Weights of a small transformer language model.
Architecture: RMSNorm before each block, rotary positions, untied embeddings.
MLP neurons of a small language model. Each row is named by its layer, matrix (gate and up: input weights) and neuron, and shows model dimensions 64-255. Each number is 500 + 50 x the weight over its row's rms, rounded and kept within 0 to 999. Numbers have three digits each. A neuron's up and down rows have the sign that makes its largest values positive.
After each neuron's rows, "fires on" lists the tokens most often at its 100 highest values on Wikipedia text that the model never trained on.

L6.gate362:531442550467488420575475524499500550583438599435530610510496567544506597447521452556577503481558487457603463536451461456506475446470446494491469466398511447477475513471485527554520541434460509436447466513588546437530514432464477469435474480579546422523451514432524511523518467517378577476547464482445593442524493578386482537434488449501552496622469441484528472489514506494595431400560531532510438510496439445469523427494514464545526487534506457550465531466473473558484471548510427556480443575513454529463523443525585472519499554445529498516512539564510564551512522513480529453
L6.up362:464505508547474475646472546550506527549475608506387529541373441524536554499536412563569420444520531529540469484459614455570472478444482574558548507390522482546532596463462504559569458543412535461479531556477490422531562444484528511438512524484519451512520506551524493439522529515503576438515495519417472493468481472504416469428494423476398498496477484480578510549565474524530412491556534493562504544560378536517587529539520502464488467382454518546475549502538513606447422414531412566479507503519423528438511576530600496458484436545454513460502534505540514536557489438475565411
fires on: "s", " (", "g", "ed", "ib", "al"

L6.gate215:503481458476512430523597467493481517468437474479461451489520407514469574519502502503608444469409472576484430555502520489506550559534563470513506421450445548510499509526574468596494403562524576508526535592446501533471480546502486513513483529483502497554533527548566472566446565503446451539605593456482495517538486566429476474508531447526410501431457426584483482529442518561557448468363503533488455525478495544533456551476455410501591409525472455515480383409485483429519573575490595368510511503476522506472494545543532533607405510471466480546526509479479475581466471464463472480
L6.up215:475555371509491563556507508547476547455438572510483476478332518400450528529537502532470571508549411521499493460481483503549514510469548394390514487499442463533515466571472464401423460538540435491456506584460601453483455502494528551571529473484450434501591569510503508396368535505482457439469515458467583592486518461486559446527528554506460455400593473419473612604467637512519503467438541487480447512498558461520483524414530498481527604544451489441588476403511468497535539561571482448485488483578541558538491514435449535486547498527483544516539560433493432555524539433484517511
fires on: " p", " j", "es", "ile", "ia", "p"

L6.gate590:534488492429553430550573411543587492484592532535453537534493546551466520463578548582556406511535551552524494508550487485544436549441498529522553568504445474498427488570421575477529560473596339565469496528477583505505546535508484500519499402522537435568495515510513522516495404400512482516459511487517521501551565652401481582534476424471431519538507420485512477510489503484415432457488538469502521462453469416459503517585453539513504491565477526450466523447438477505586438569595534530462472523506458585612437425506535504482500472499526483517487545488494562601550506461525430478
L6.up590:476495444468472608466529481509521498538450422585438436514528535572520647579513528434513516518441483500457468483479485439533474540525442456497554477483407477525583456577523488508468406461459470435544487496576565415409432571423566465480544473445521434496516478529518441511447480523469487449503436414497424609622457490460492451478477457485487559543456484491522584569485600435428462531322449491450460547418492478454519473486399439458466502465466439432560564514501456515482502525415567526468440555538487596526549482434526459516491469518527595504595502523543505473495556455556456577
fires on: " p", "\n\n", " and", "p"

L5.gate599:448530466500488426418430504481537441489541508544582447478484454434568503565400534640565475540526433494475501592497514542553475535552488434441530526467413488526482462553426541559509505481426437517471488494532570589558551668424482489506549510516398478513539579473409489552497515449440485465360506510432534512510482429567484556475463473562467522451492512509417556528475548495558509575474407504491363486504439478491453521526405499475453511585473598458567437522522480516562511547519476502467461596514512513488447452460491559547492430554482575566462512454557624376518496408483457430
L5.up599:512492462513552449523480400491455597524469498540382591496414513379578467531565460398559485445491540512492490477558487496423483503469534492396501520513525540603503499498468470549496447465540474458455418498543565507566521499536474465471580529539486505485499435590511387477571544493481470537494515488510530534559555566509585488487413409561568417513480545478493511555530500502554538469514513484455504550445476524554474621572487447490606583527454546491449506417394498550431486539474453522579561527497430489483501428419378500598481446427513477605489496508445424489496483467466489482
fires on: " comp", " Sp", "p"

L6.gate550:505580472502492499505481521423529496411482501518502540554411527455511493508498499522589569521576536455549515491541417439486523531554516522515432439521493442517501435492442452587463551498525563529548469552518486482469454522490581443500487503546500467493392521509469463516534513446470447550517536583493550478494495508450541504528449524499403501509464484495560523557552557493522633520516555453401396432471557627490482509539531540500418485439546432458513510457532540441511470481471517458558467531404464573578511512421573518561420428479407359508525526539527513574523471492551539439
L6.up550:487562447567469481514520471468383508379494513481569517537547474441478578436517503448561539571461537468476525580523461458409467493418468486530562496490500480566395450455437415439460519480416571494473448413431431501429481418497583456488411536495481422484492499519563470474487502404507515475449495537512505458505593517345461511474487535469587480525562535472473433467515489631459517512441468509537476493504481434476566446561495487456383503451464522470508555506536543503509513398611479542477483555540363498466439585512479464448465604502489542514484420436339527518494518453432479442
fires on: "b", " pro", "ad", "em", "ro", "on"

L5.gate114:434381396487450574511574517541478523620528453504489453427448514539414597495468464544397531435525476580509445508484561489524563506494556486436527537522495435524474423501520547457456418570584465535460484396491577522541543489426490483454505557472473536494565514487477419431400586464549494518590490458517579447517521563491525484512493545495468458516496395577467479508504485561522493559547508460536550511476496526480423483510444402531457475467401416472565480454525494447528471491547459425435456500478582502559505385485568526535536545576491404492468458424584451465509510634462511557
L5.up114:503454497419483567513447499490571504609536534523502526513431410474550503574506541482519484543501587511565484542563445501517513490448566548456550471483474508645451526469448630496596512445402520535517535449463390491523529455429445426445402531504434518569562547517522524506476513482598461556423472411522621461406588504501433447525542533470469522505466559511462451499435534565500484557488467544565454521499503419467451535549401440533363448484469515532404567456536483523423518517468502527432453475494563456492500570583453484495528525513571519535526490556547474472580503525543541524
fires on: ",", "here"

L6.gate400:480586493536462493441469525437551508452460546495431493504446575528490406558534489500485441450542561497449471567477532539483514446546558528547453537546544554461548466463558541456507551473536429477508533525513418432391519548553502518570419646506444550566534546511487460434576565604453536505457522459493455550495591518478481586512509493496536342638429569531493571480522528441525536603529559529522427462436493501520454630474550599414459447527544512533463552499534446554502475455450521469482403573538605444548486501556477550524516484542514453462535539461506475492580478561474495540
L6.up400:528508457519520516536498415550448492476473590505537538479501485477473470522503402449483491442556493565525527496477490447527527538508535571446513472576428458468508463480514648501500444435476567470527510544487438460443395526486476550597505513588541540481492461496568461484433418542462541441493506444541489469408558562476484475517397528550565428503450532549555574452539480469428587430457434496427537536534466555508478515426527451588520563414444547476517510577494419450564512518543513586427404488536538486530502502514500539493543566470534478476576534421500564634485460536497519473
fires on: " the", " The", " who", "d", "at"

L6.gate274:454476494472571499467527527487577446415485542580490495433466498555538470504561456474471502498377466539562493505541520508480450563346593556500568534455560477483608563532560481544496560588528592537466584488481546469472490516455498507438465432493496467481413351460526483438476562476551517544543535442484489493408498521428469527478503456497410527539438419526423455529541539482482488508477549565415509463548391463509486556484592481465503543458540529418558522457542484521582433473563396471514484455515541505461528582541509427471496503535483428486501541482429431462498531573588518535
L6.up274:527470555563508466564546546417517448455524551563522417473414468445492459476517478494563551533436492483488424465601534511462456539408597474448520430491434432529464413488434519412405466414452487560597444448561555531545509500495465455458514453550629515447525483529491564500508468481490455441576542578500565513561435489450524468550487510424500403393577387499432474488537519437492531521476407532377499447553489583570479510492463448492554559428573442547504481484501449458513511558487591516550488582442486532532536447568494461554455535465604514526435543407448505483473423561542496505
fires on: ".", "$", "ing"

L6.gate355:510555503487506503455443493425587512528434485454493497512484419521691545499619508578396483532489386513499478546450502561468513548535435474407412478534487552421469477581550509435525506486500525495511501516504436435524542529508529529463434487486395421565469488543497609484525584537425449492483485537427447417487481477457464451602491539550511541518555516569442595502551506529488573509426447499467512504486486452440519500408551484519480532540545502535509516386537545552486502568485536534328510486452421542468476422560526480496499559443590455508547483473572419474473531471539526547
L6.up355:525460562449447499548516511513487426501481584465499412493414542425514481471434458498573484543547587477589507547528546510541538479561450446507523501619569470542445514536471519545429557443519506492433430558387563519466547587444586427511504453532603490472524452550494501507441481596487455491577571457452472445498541534499490550626481488508522559430479576548486582523514508471469423578529495519460532477539459546479507572384540539501472513544590486470438520569459489601528462533461516543410497485419485573465495490446581420426384530434449482592489460500522504510490547449439591566
fires on: "s", "h", "per", "p", "re", "ig"

L6.gate17:470463483369413598525461429501609442442519534436433375447518469573479506470516467484459511506490452447529479507594507468470522576491511591447471532529502571385544584568440543447459548463582352504518513572505569513445439525507452519482434499509517514534452369472598488469482504526491473475576436456466510486476532456450526478576508557488441487518448530506450452547588461497526514567523498458476437396549594509454521512357460501529531479533482524518481489573438477598450446531546532470491527463475508444435452529443459446356470467497514533479520457475436467507491504552484457573
L6.up17:483544465513536461566463405495422419569431537527485467479500586626518500505521537506395549569479525497497511468520473553490582523490470455458516480475495468398530369453415487511514585518525525515517515441548466543480448529469553473541598535468454530463527505440501529479472437564469517597480460480459499436548511520593441572436584473585461464471408407538519458561507531480498464496506530450448431529476597595457503557446482512509495478558485438480497508497516410579517544608511476507504532394485527524510475551538435418411431475477518491503592487472468445607452536566621452485
fires on: "im", "m", "am", "ed", "o", "et"

L5.gate529:490594549498572464432585538497475462524451454479561518534453469542404479508443576492402499476450558377460485591536495499443562463539490476490488554531570505536566482553516502553511473463473492482468504453474520479428379474389598359582616450361533537528470527522459502454540530489490461398498529527581529454487459479489468514575508561497450533481462513423463538450514578577494473499469504519579451468497551515534465532525525444470524450514453450428487423540461448466368511513506445552440470511542469535535535507458502486556419444498485546608469501478580540573492564536537509419
L5.up529:462447528581534470537462537393519493526451423525487530564524521555448447519584576551619536484464636472501585462514533456476427517508443427543483469485529542515504564493510381527463586469551438508418456539538469435467527593450488491482391477549475523488465442495537516582443538506614473479503456406464447515398490481493525432448502472498572443535595551502510451423475489511493568428516495566518443391490597510557496512448396508434507482586463473441529510401427524482433519517492487508501426412421573526500505550638555525472468467547467578607515460423503444542511594491437534580
fires on: " k", "k", "over"

L6.gate371:506540472486513472543510545462591495466437476552494477533439512646442507497502474485572456523491499467499516542550532531529511490472491451451488465451404510549540489538533381514526586498481477442553527569518540434533465516439552493563474436490587494567467462518521491558497542478472596497512497546486498482512532530458520424539561507545504477573478467450547522553579475520479667412540484560493622495436441509504464546515653430473442592476482463489443511579514598470446517526554448547471509492537422603511488522549487519477473506528488407512503549535432571569545527446406458422
L6.up371:439534487503374452447537504518486514460477449460514500477481485462442533498532537505573512522535455363523439559470488461553435424455515537526505462477552543458511412433474458542410474549566548461561523513504512483397544463484523412538454583480457468524501408534539381576434477459544587503453546485487474499439493565392503474576559412394420531518496479535477593468548552444452584478563543564439535500533514485463448548491592475506508422558510501531505497545580498495555514540599415502510488476458407526459416504468458579538514521466452505596550494479436462493547504428448599444
fires on: "s", "t", "il", "ass", "ch"

L5.gate480:441586410476499534450515628599532497539422569590572573495531509437476424502468380449568572513497493494509543547558498385499444422528499457523471465447494458468561579573443587501493518517474567554491477580566428467586524447455506497420535504497455597522510532480443484534608519547557513476546511549498452494481435455476465518495479466463529483467513564465585489528654513550563491530505498519440509580523446460615420441478523448451524460513438455490484514514523553542490565548476490547502526505588515531460498621459484504485473488455448579527554530548494580509640491524462443483
L5.up480:478460494519499508434556533442510498507535571566491568499564524511531430416470469460557508424461683513488462554523491448543442461414546459462460417455496479456397467482414494548541513461477479439541518514524539431496623446555491497390566520508557485583589481548542489432563510481514500511488556482497468488530443602414480544538511486591442489453517587445529460532450532616597401472441466515565484510574539459489462497526469424514498533517554560580511496574576484563496477444496486532575497496460535595518529578462479549569433464390550493535418467524475480488540430529439436445
fires on: " |", "s", "ey", "ers", "ual", "ed"

L5.gate69:489451532430552485477514373422505534448602465503536403508500426513546613451546532445435578557505558508500460505478481506567520546584465421473484464464459515547449429420526531576583574531456517401508555425549482466495451484494518477492447454520505508496568454458520457580506455540565479375511588491470494532535557504453538448612417541462466543554461529572466525559503545555497573507465479452464444498547499534454529488529413479509528515470551480463519475614491490557401503528453497437541499545529463471485417391460505552440506435430584543509543450475539439515478482497461408541
L5.up69:512524478511572439466514462529459507539521504495512600522408544542535586532510519541503540459455437470412375551506349525485514513500509528483477515604489470558507442465448487484498558550477372564458425592500611559543515527443461506430533422539500429443515562518523492483517415543505498552483528484519547610527437392586483599518414476473547623543512513500547485517419532532565437443502441546504580601486416496462481550601515554542463468499467481533439467438450544501489423482504532562508587429538470527514532520522451452451472562521443392515363484525515539548476497567523461472
fires on: "ec", "c", "ric", "p", " sec", " Dec"

L6.gate203:463452480482486555467432588582562549517508513484500467556459560619445366472519527571510532558486458497528595599539472536501484512538466451451515520472469577445525412513492492470556514546535524429511479472501547449520482496555505389464464508414462516549484479496452439513566525409487440493605513494605452530534390542442570498557484507465597535520562489546453482519446450473581367534521473519521505555528484470451406537432453482575530501544479506468460537514459495389522585517570523514515445518479507553515421434503375461403508582485423436489489559399505514515548469433498502381
L6.up203:500536493554539462507519434522502559418444513579518523443427446478452534535507555517546538517559572466433515442427496496457544517566439548501520515538545493417525492563529485500531530549564469459469460440514503500353543499516425472541483641511489484449526556548448527519519508540517544580471479588522408521483504518581436560431532438481508555516477420507555578519508462445577504528521426441448528440608418527521494583359601504373503419511527553451531488515443445488478412473473568404463426429458596554538480543470478529528539559538471521465476497478426491467457506424497452432
fires on: "s", "t", " c", " st", "age"

L5.gate555:451398485429572472422521460445466425435539522538451459526496539520477508439520575478472534572469580485533441504488501543502500511536485502465439466474401498609509468522446443559543569510451482507457432474503476555541508444480465514441489589574542497573579513597438486579460419454625518508427516592470518486453529485535448496588559522437382493581402451602509478520550583424455497519507483504539585525554451513452530532483395519495443419618464467485427491481472482540494493532464492577484464476426405525477492490547526583470540530548436500494463482478465482490543613536573565515
L5.up555:416512489455537473489457501415536520481397532444598534456486569534455560543509478429533494521470576530429527553436460442499454487556590506504456489516468471462499572584451514562503468576571509585547480513440575521550518538427507552553489539451540435526530498485516485447535366466422541563416552515438485440470513495465480463485438521434434631543498530496568538421550456451483528490572534560463481499523400582601508481493539586502412526525601459565435480529496469527453407528479475486430507476486438527483520590499440413466452535499492533487500559498440536466539579491510491420
fires on: "p", "ing", "s", "qu", "ate", "ine"

L6.gate202:532485494540465508454476509566487470572488425503423486459485511564595425540447465589507495534487556505490497499417414547473546445540441509504504495553540461425473568507447564562407468552465592504511534425445469468443492372413460483639517507480418493527506569486578566526346522440568420445418513531439480448506528527516497506518501548604464507506573546505581435463474575466513446507516517489470526555585390439496406495484419509461464542529467487551552511533560519394503456602499467500513497468489519515522610501492466535590434526547488535522428572472515552455490413418453382482
L6.up202:491515513489638492565551486525422531447404465529500566550477431440503476512552507473515407439474592479529414495544488641572511420525497485575554455481501521460532466514532438503563449496424471535445494443518547429551486525560511560482515516425445603496516474462557415581429404519467532483460492483472581599525630549434517584489436521536561416550490465475456444498444568497509555541464504412511574475441383435489513563506525525465520481567536442485476453448539502495525466447614549473485527449538462392555523516571466505436529534454522475519463473426466450462448567552513466560
fires on: "\n", "uch", "ar", "p"

L6.gate184:533543451416501509494594591532519492468615444439551511495461454512576595482462440524608573463503448491509500519455563518488537444565498491544514456409515444505495520593458384538470586470377521451535500541513514478448517486499544475547540517544499519482445452503522473563482521577541472505369482562530515451446535473486481482537453525443524387581516367537485574489462461479480524523513516484549516561360504529536423484593455464553488514488512583480652467472422481539539548526489437616531424528531533441457484434457493484530446422502467525590458464573463448428498428494488461570
L6.up184:564456525445518496501507485470614488591430492487489560554520506546509474456393442582594554490529509501469464518530530362611460584554507452500529478450442502526466465562555527577509424524447531453491495442479458528487491479476479448523579528550639500469460499551560514548458497520598497479518493468472468485426422541490518549459419474495543514428513546508496577428512434458539497432518577489601566501549512565488508446492398501510571401478694523465511468492413432495546452574549488504542501540423494539394524446467526561518554442450472479439428495506492495428413554534563526539
fires on: " G", "ver", "G", "er", "g", "olog"

L6.gate441:495478535512430561526525503468571536534543467488512538432415556532436447540505442568412518499481485496579522524507439507532452510391467496499454496494475480540467505403536467481490482483536482520446504533461468603432423551465522496504521602543571535500442452546532517490585416499450386509434502478489520447491480488510533533454492534467455403384482569478494374482399607518454550532564453484551512583527584483537478508455508480543534473502493611493437539513478504368590517481555507511543419501556576555456449418491517502443597439471482509429415527487494479467512489502525581453
L6.up441:453541474440437566604469543464541414517463450571452552502531498489586470500441460464358473516468341449513553488467471451541511517521503558510553392543570547536463512476530483471524454570451544463419466536463468553505392580526451541486434558504491463520493553470435514490488501542595437456499430519544543471551553518400533535539534516493500520489467477453431521459480545580525572592477522627425516415507509489448555524454504525553528534524539545527451509430442516472473583446465518492531429471512529634553520506564482459493461564532520492536448508443577496503479582448486569467
fires on: " is", "or", " was", "V", "f", "ction"

L6.gate684:523576479490522584462489436506538535574502456528544497497491549583552508518471577508496561540427537568519508516490427485441513555431602550514493564510494564451601462480492445479484506491454475449440524485595458458497434508490451558463540528473410501533459490617505402529535462490468379434460487471529489505427547452443523490558425579435476427472487456506440514558420461577482551490495442534521499465472515523492459533457440542497495420561490525595435550475579506540500455518554531480492474596459651515452420399522503458531512579500537489520468446547496538508461461437537443520
L6.up684:458530453500442483488396585496395504564531516510490527420532537527470600464428472499456524478462549521537518464523541421523505503485527578497513581537472507475460521502528467528440526514513467536554484499532513390494483535386543455515486530490469432516469500555479468500502481398514472550443438480483482515528543375550409463493537443448496409534520508577586505565470460486559432589592540422395477386571399553419405527528485551464548502510520481427461549565460368511521503570523494503536431588494527379527512410514558511516459556526500531458519413403416510512501432458520562508
fires on: " and", " or", "ive", ","

L6.gate128:551514518523595527521518484582517494478541443486500584582543508486483438609542460513463542553503407441522417550437568479473466508399590506463453515552575509560507578539498481476451453456486561506425574387502468518433543566536430474457480549384472493527564559543529446369445566444553461448553529460486507543501455371549448582635425482513489504428527474468484460479466518501568513416502566568488557536432498520511544619447601564490518574560458470534488501525532528498487443562500442557541553465520439506478554477520373519437491552536493572475510473466445442434453474466552448434
L6.up128:536530464570541569542539520438497401627549480513496528513420469486572454496538441499461512520484464534497505512604570527548465595527539477493449405466578504512419487566456501454512474500552417476509492462573514522479558509627511460471450496461531558473562429537499572433495442459505546497501432528471447487498462486477430563533387453467509465466588504505396473458450502454494567599475476472495533536488457495371534587477469513447387556495516474471543549527512557474547442513397480601523576512569538555489459594510537470467402615515505624426501527500482544368513513452553462473
fires on: "y", "ly", "og", "ing"

L6.gate379:440521481486498550462436458495500432415409501482439394496361585539555509507491525530493587545481476399471452511491478473446496397448511445440598473496454487506477484503471474485403439489518482562500509485548522547477499493369526509462529359527390475461517484524615466528403420537506461550582480577495493476486501483579530444529535438479426486554464525439591595482490485521502485538498549422492483532567494497615564471480413365467551512542549443464451560442409497583485477475483513560459511438520540512505493542409456435529603479400453549464541551457403505455500586589472521493
L6.up379:540526552555521510532430392498407464539483527514476528507525587484443448573456511489482502503489479513497549472528447596467487532568565426492562455495452497541464510478395569512493505562510613549548440542416571522518567420515555512502506446430512448546437446490583588496479509604500556536458440511479561598567458569474501499404444488376462467515538502591418506490534421507451393492593480406540533530415457544530480540440514536576489511533556457524517454501497469480552438548553390515485522476529497428427516442536586558483476567488480548497547538493532518411487464471400399527
fires on: " Com", "om", "am", "im", "m"

L5.gate531:504452507453568490562582490399421527399520588534530495492500463523500503351472508474491505551547505496463565449458485481456570466460567514453504504518518439456534480424555514443492406541595526463500479486474462621536433407505525511494452506522578593544582553481466465460522507520460602501450615516528513406452420454503432496521521543502619509564465507395509521495498491430511514487450600404508464577443462553523576442500517449571540437501443483564569488506537443452397512562497464527489528483541566535585491502474541547522488538501490523539584475464491378456568541494522565461
L5.up531:532547430432516469581526480520504475506503463515459462461503544505606479570502462619433500441525551589586492475496489505538503449463603427491480462582425559482518517513507479530506462480510499565544487453496492548489535453519470541542462500586508513542521444536435494523524547517446561489390521469500583469368524512536449407484489538563474409400482532503524481512545472592488433473493442512542511490533515486521564507432579547595409454468545502479603537475514443583472472584555551527515527413528462392485548508469499465445447421450521491466439478573504492483529450518562507556
fires on: "ed", "ing", "ied", "ated", "ted"

L6.gate593:434487350452498582522522517469521527504637573360412457541477528496553465452516395495528461525535446544480531538572476525446483482577503478469510516462508521505524561521519561635532496508431515429473523631608440496492475530454477547486481551546507505516401474539488487441507579474487506547520521542453455502511581515532522518493544583486450488551533469592455577487482313452410448481444486474466474472508517481477469447499548476604494450489385560450396536552415600421471540563411490487532507502388487516468460498544459457605531483449519479502607530522519517501519531506398459510
L6.up593:585479546462494486472501453442527525450603484448534538533558400487515487503573527503530502516455580508497514444519440426519570541563592407545470501560505531435457508491550465516463502480560494467348536529531507518478429509595513491463422555479522474501463403501457431482510570482463493450518526551514458464519538418492487548539490512481512496490526536504453465595459431466494528441435478527493414560431598502580534493534557471405486556532413459587493445455496480444490553467344435538540443529477543603456489555528421427536573544528458626551435579440520550482539490525471453486
fires on: "es", "b", " from", "al", "oun", "le"

L5.gate338:503569472569535544584469513473446398483483472520555517527517486443580509622493540548465624438533508540503584473514559508504510498513542549559524403474464407515522533561475555570453467440419507411496520566516514496459486517414515515525520452448452509536513463506511529459461503523493475588538536488449512483516420482485467489543497428514551490573438534547441545456506486482474566409489599467562537538527550502600482476433557415489419459542392482481558546572577444476448569542413515470494470431546525449460440504546426450388468483495507485586443508584435448450541519439443526571
L5.up338:510559514558552506482456558451461466492477460595461522496512415480476485574547516528376546534517451483485561498499558408519395569476517519508515503495518566477420521515445565540409573473463450519556474463537492445476503565589538425464511505439624552475482510469519563564434503581443536528361572510566498472531527568575537465508422457574487419500531504542456508506556533519531478491495416576492464409516528531614513572429518560491497590510520483507541517502485506484474436498461541550495469487417465493537467499486442338467497577456606512547489484595506511465436552470448588515
fires on: "ing", "o", "s", "et", " be", " It"

L5.gate563:478555390370431499457515507477385507473522436513512533591498532523520437501578547553378486566457497473533476498542579535540570520476558482513481500532420574534519471403427444511526542564543416462464458459537505561468485401539490472473480534481455549525493464599541468519560446563580559532520484478558492474578533491493420389549489549490533425511487567493409517543441525481451481567465498479541407469495517472552565392326461425497475444492583537502463462511494415461501479579672364527531569482469480435519487574476532508456577492472478537462504533523541483468482568531544498468
L5.up563:531526450464391549561554415509607524479492607585496440559562484535549484541534628580447552521608533504422464505459501544479563478507494533488512598526465498469542460510497534411615516515625438462515456525561486524466448540406539569571478522520491534488495431549428564532489447502524487574416504529604540479559500476555344515523411510513534455552475550505496552499455440454457433480502535602515427492493546485490562514523584392467516440559533487535473535494519471530504418534479469510478565508455421475467542480514522462566484513517539519475470449551476490596505486509499495427
fires on: "s", "es", "ak", "ing", "ell", "ed"

L6.gate197:441441488623584517513499552507498408420474464565530449534563421460543489517519527617609430546474492574533520497556434482619486506479513521512504496433534543379550523508556523538512567460533534527549485475489616467426557472497497431457441517528587560478501597515455501487461468543531534474517543505537526605520498425567505514579491428547483568429535528427516491582438544479559526469460535572586559474373547531447486512440460457469527482518421455454397591500402526446451477521504529519557556491449480405488527500364540501595503476515550525453504454529542557547503407449476477445
L6.up197:483517499493502503503510450457502498493524454492612657488503519501567453618499459573454428482564459569480537580489545459504487501463464406459511584493624469449509566511496566429465481562510564436418542511380512547518569457564547441564437433460521596521568581539548473459510511427524492493517465521577515489448509524502474562471582482532510488455541523420500579555483529503489488459516346590483537443370449538420503562509569493493513576518416483471567476563520557484589474470550568562578522510448490491514507553536561480547509583594485427499587592430460496552547501548511470517
fires on: "ly", "ain", "y", "ie", "ell", "ol"

L5.gate566:538436375473498457499526527529483453498494558519458498523449532440495521491562507515453469476417589536441476468580464513497454366487497474614422472478550515481488516482490443559480570481423482462465429523416522521563465514436569577512381458569451466504497505540426485467477604569536435415469458461430501417546449479451515490455490444564496431474533499382497519358531537520531507510466598420513379531524433457550435523471487433581541483545499417461560500449456508502457502385415518495396471490612380412533522516490485439519452516480547451548493456449549499510553533445447491528
L5.up566:427516426543502522539547561457539587490546516437472463529442463512423461534496498522498505550411577544547548427599515451535452477495484450514507575558579430536561561553548474597457475421476539498519453550425474438550395541503580493520456560515540561459572486484568507438568523584514533506473512627466448483636516514474511482397459468466465502483462555459432518451514535571436460451560434595502459506569492518458519526456474549397507548523433529525518498562520476450607455537588510498524515569429508476554494584545525471583514512404470477509483459505508452487407479532434501582
fires on: " S", " k", "orn", "\n\n", "over", "ot"

L6.gate243:487527602625479497488406455519486606507537517574548469431558412543473502493525521572516551548505478452532453568487494471434383530476503544547515420413461478485577454460431586494518441500556481382460496430497437440424474497581520561588496480565490502536450551479547514537454482566521531476508539580437490555393487524478511526571526563496550417534467358418422451472417485463474491524561576513416529398399498509493501480515479414529447455489487484505513461472427495503427456515529495479593506402496567509495535516460503613519541516491553474516496502579476555448477578554472468526
L6.up243:500546536495494579450570451515529476547459552497430511508500448576442460527513434463509620491475529502386560519499596440484441470511479434441480553470496538570543449542414571551537499467440602547448390523444563509554479472511488579587526594498509572440454514491558437473518570517461526535646510446589462424499462513507494497459573577406505465513559499539489475475497478538526487448472468443485433426419518599555471571488455519417623412489572534521493462471421423470438488533573511448507542412479479455395463543547463570449469478507515403436548516512513442524526435503552518467
fires on: " G", " g", "f", "og", "ff", "G"

L6.gate623:542539550479517509524444446517466457515575603402489525589530552524541558621421547518419530529395545494442527553493425397486423395537535463539475514405485502486482492564525425621520555487435560531499482510516488473545449499442542499510500463480482502528465599478556516581574468498503476468435425480480472546486549441524528488538477588523538529493554647541508512400538545600446513473453470486468562494449529536516519539532435486542480490437468475550532499463595474465438416516479573589458517490544562534455556561485548430472542498489494474523450436512435429499442630506524503546
L6.up623:485502501479476507533508518507545494479563550432471535505497538536490510435480502396547430469488477469507551447481514508561548545509528492509567570492492549507482476560457526453433527557450505573497461445552590539447592526495432483499575487609413458517435548466530489479617484428505535571472473567477451487427571512505505573551455508474569413488501443479502483512548484509608451593479435515548501546418500599489496537545528537517451596474535458469478582439479503456516560516409599510562485556450574508488464450488490498551512578534507478590502471505439439519570452473476431519
fires on: ",", "o", "a", " and"

L5.gate425:510524478523479551479537389581502500540516465461469485472459489607507551531506496477522522520484565606541504558567483405531555554511504482508512514495438459404478487538524515454502518546499515617419494491532550459481526472489554477526371526445462545512501490517418413483439443596495433429496489531570569486588578543543480545556499546518511439486552512552539467550636548518502490559466586478399456486517451484495483406388478496500470494348494446467463450539593528563536423567493468444572545460486475568495561439525514477545510449521577449521418468489499519511494557580481494578
L5.up425:520445491443521484391513485400550416458502616515493592466503492406517523478459468533489369470546495445429490480489515531528465501558580605473509448503458460523534525503427526469533522511478528506456494430436470517490419421438607592539468436477526491484506449444547567550483499457535464527496543412472511492596565629409467433450507390484493421487502471544478417578443532547532440522418495436511448480516469587557530490438472457520479459490559496488569471471449490495474564545592472524407485494471582539457441452481540500440450439513456545425525558517523464483478550518624543465
fires on: ",", "s", "4"

L5.gate535:494465481528499460490514464520511462488418466521533529485462477556515508459533546594493453495447435582485545460563549505538464509518503504531593441428434558494554400536589602465497547540623571593455525479490528454497489511450522384551501439444554525463447483370595479483527431574519564534559485507478440515485547423547531482520540549549501541481569475569556545482524418455461434450521507552458589527525522600396572522403521467517469386529515446423525490502484496398444427532497501532576496433447458556509452500430569513519570551383527526534620510436480521456523508492449522517
L5.up535:574452452475479481528494518531561469545508454537530544451444553474414446445482542521468527483578554508448519439533489526523526602504537445445506528494606553505537482454524464497488599482554530536506462523464589523432476540558578408433443395492529451517470493401504492461431445590494557522535548488512554489513447559456470417600442514488503475532562474471487533530573502459415472442541504364423522571541553540422604480538487474397547440521428485420449511540484480347440500550497526528530530534486574453471404536546557488465561521435488524548462454501551453450509528444451525521
fires on: "re", " of", "h", " com", "le"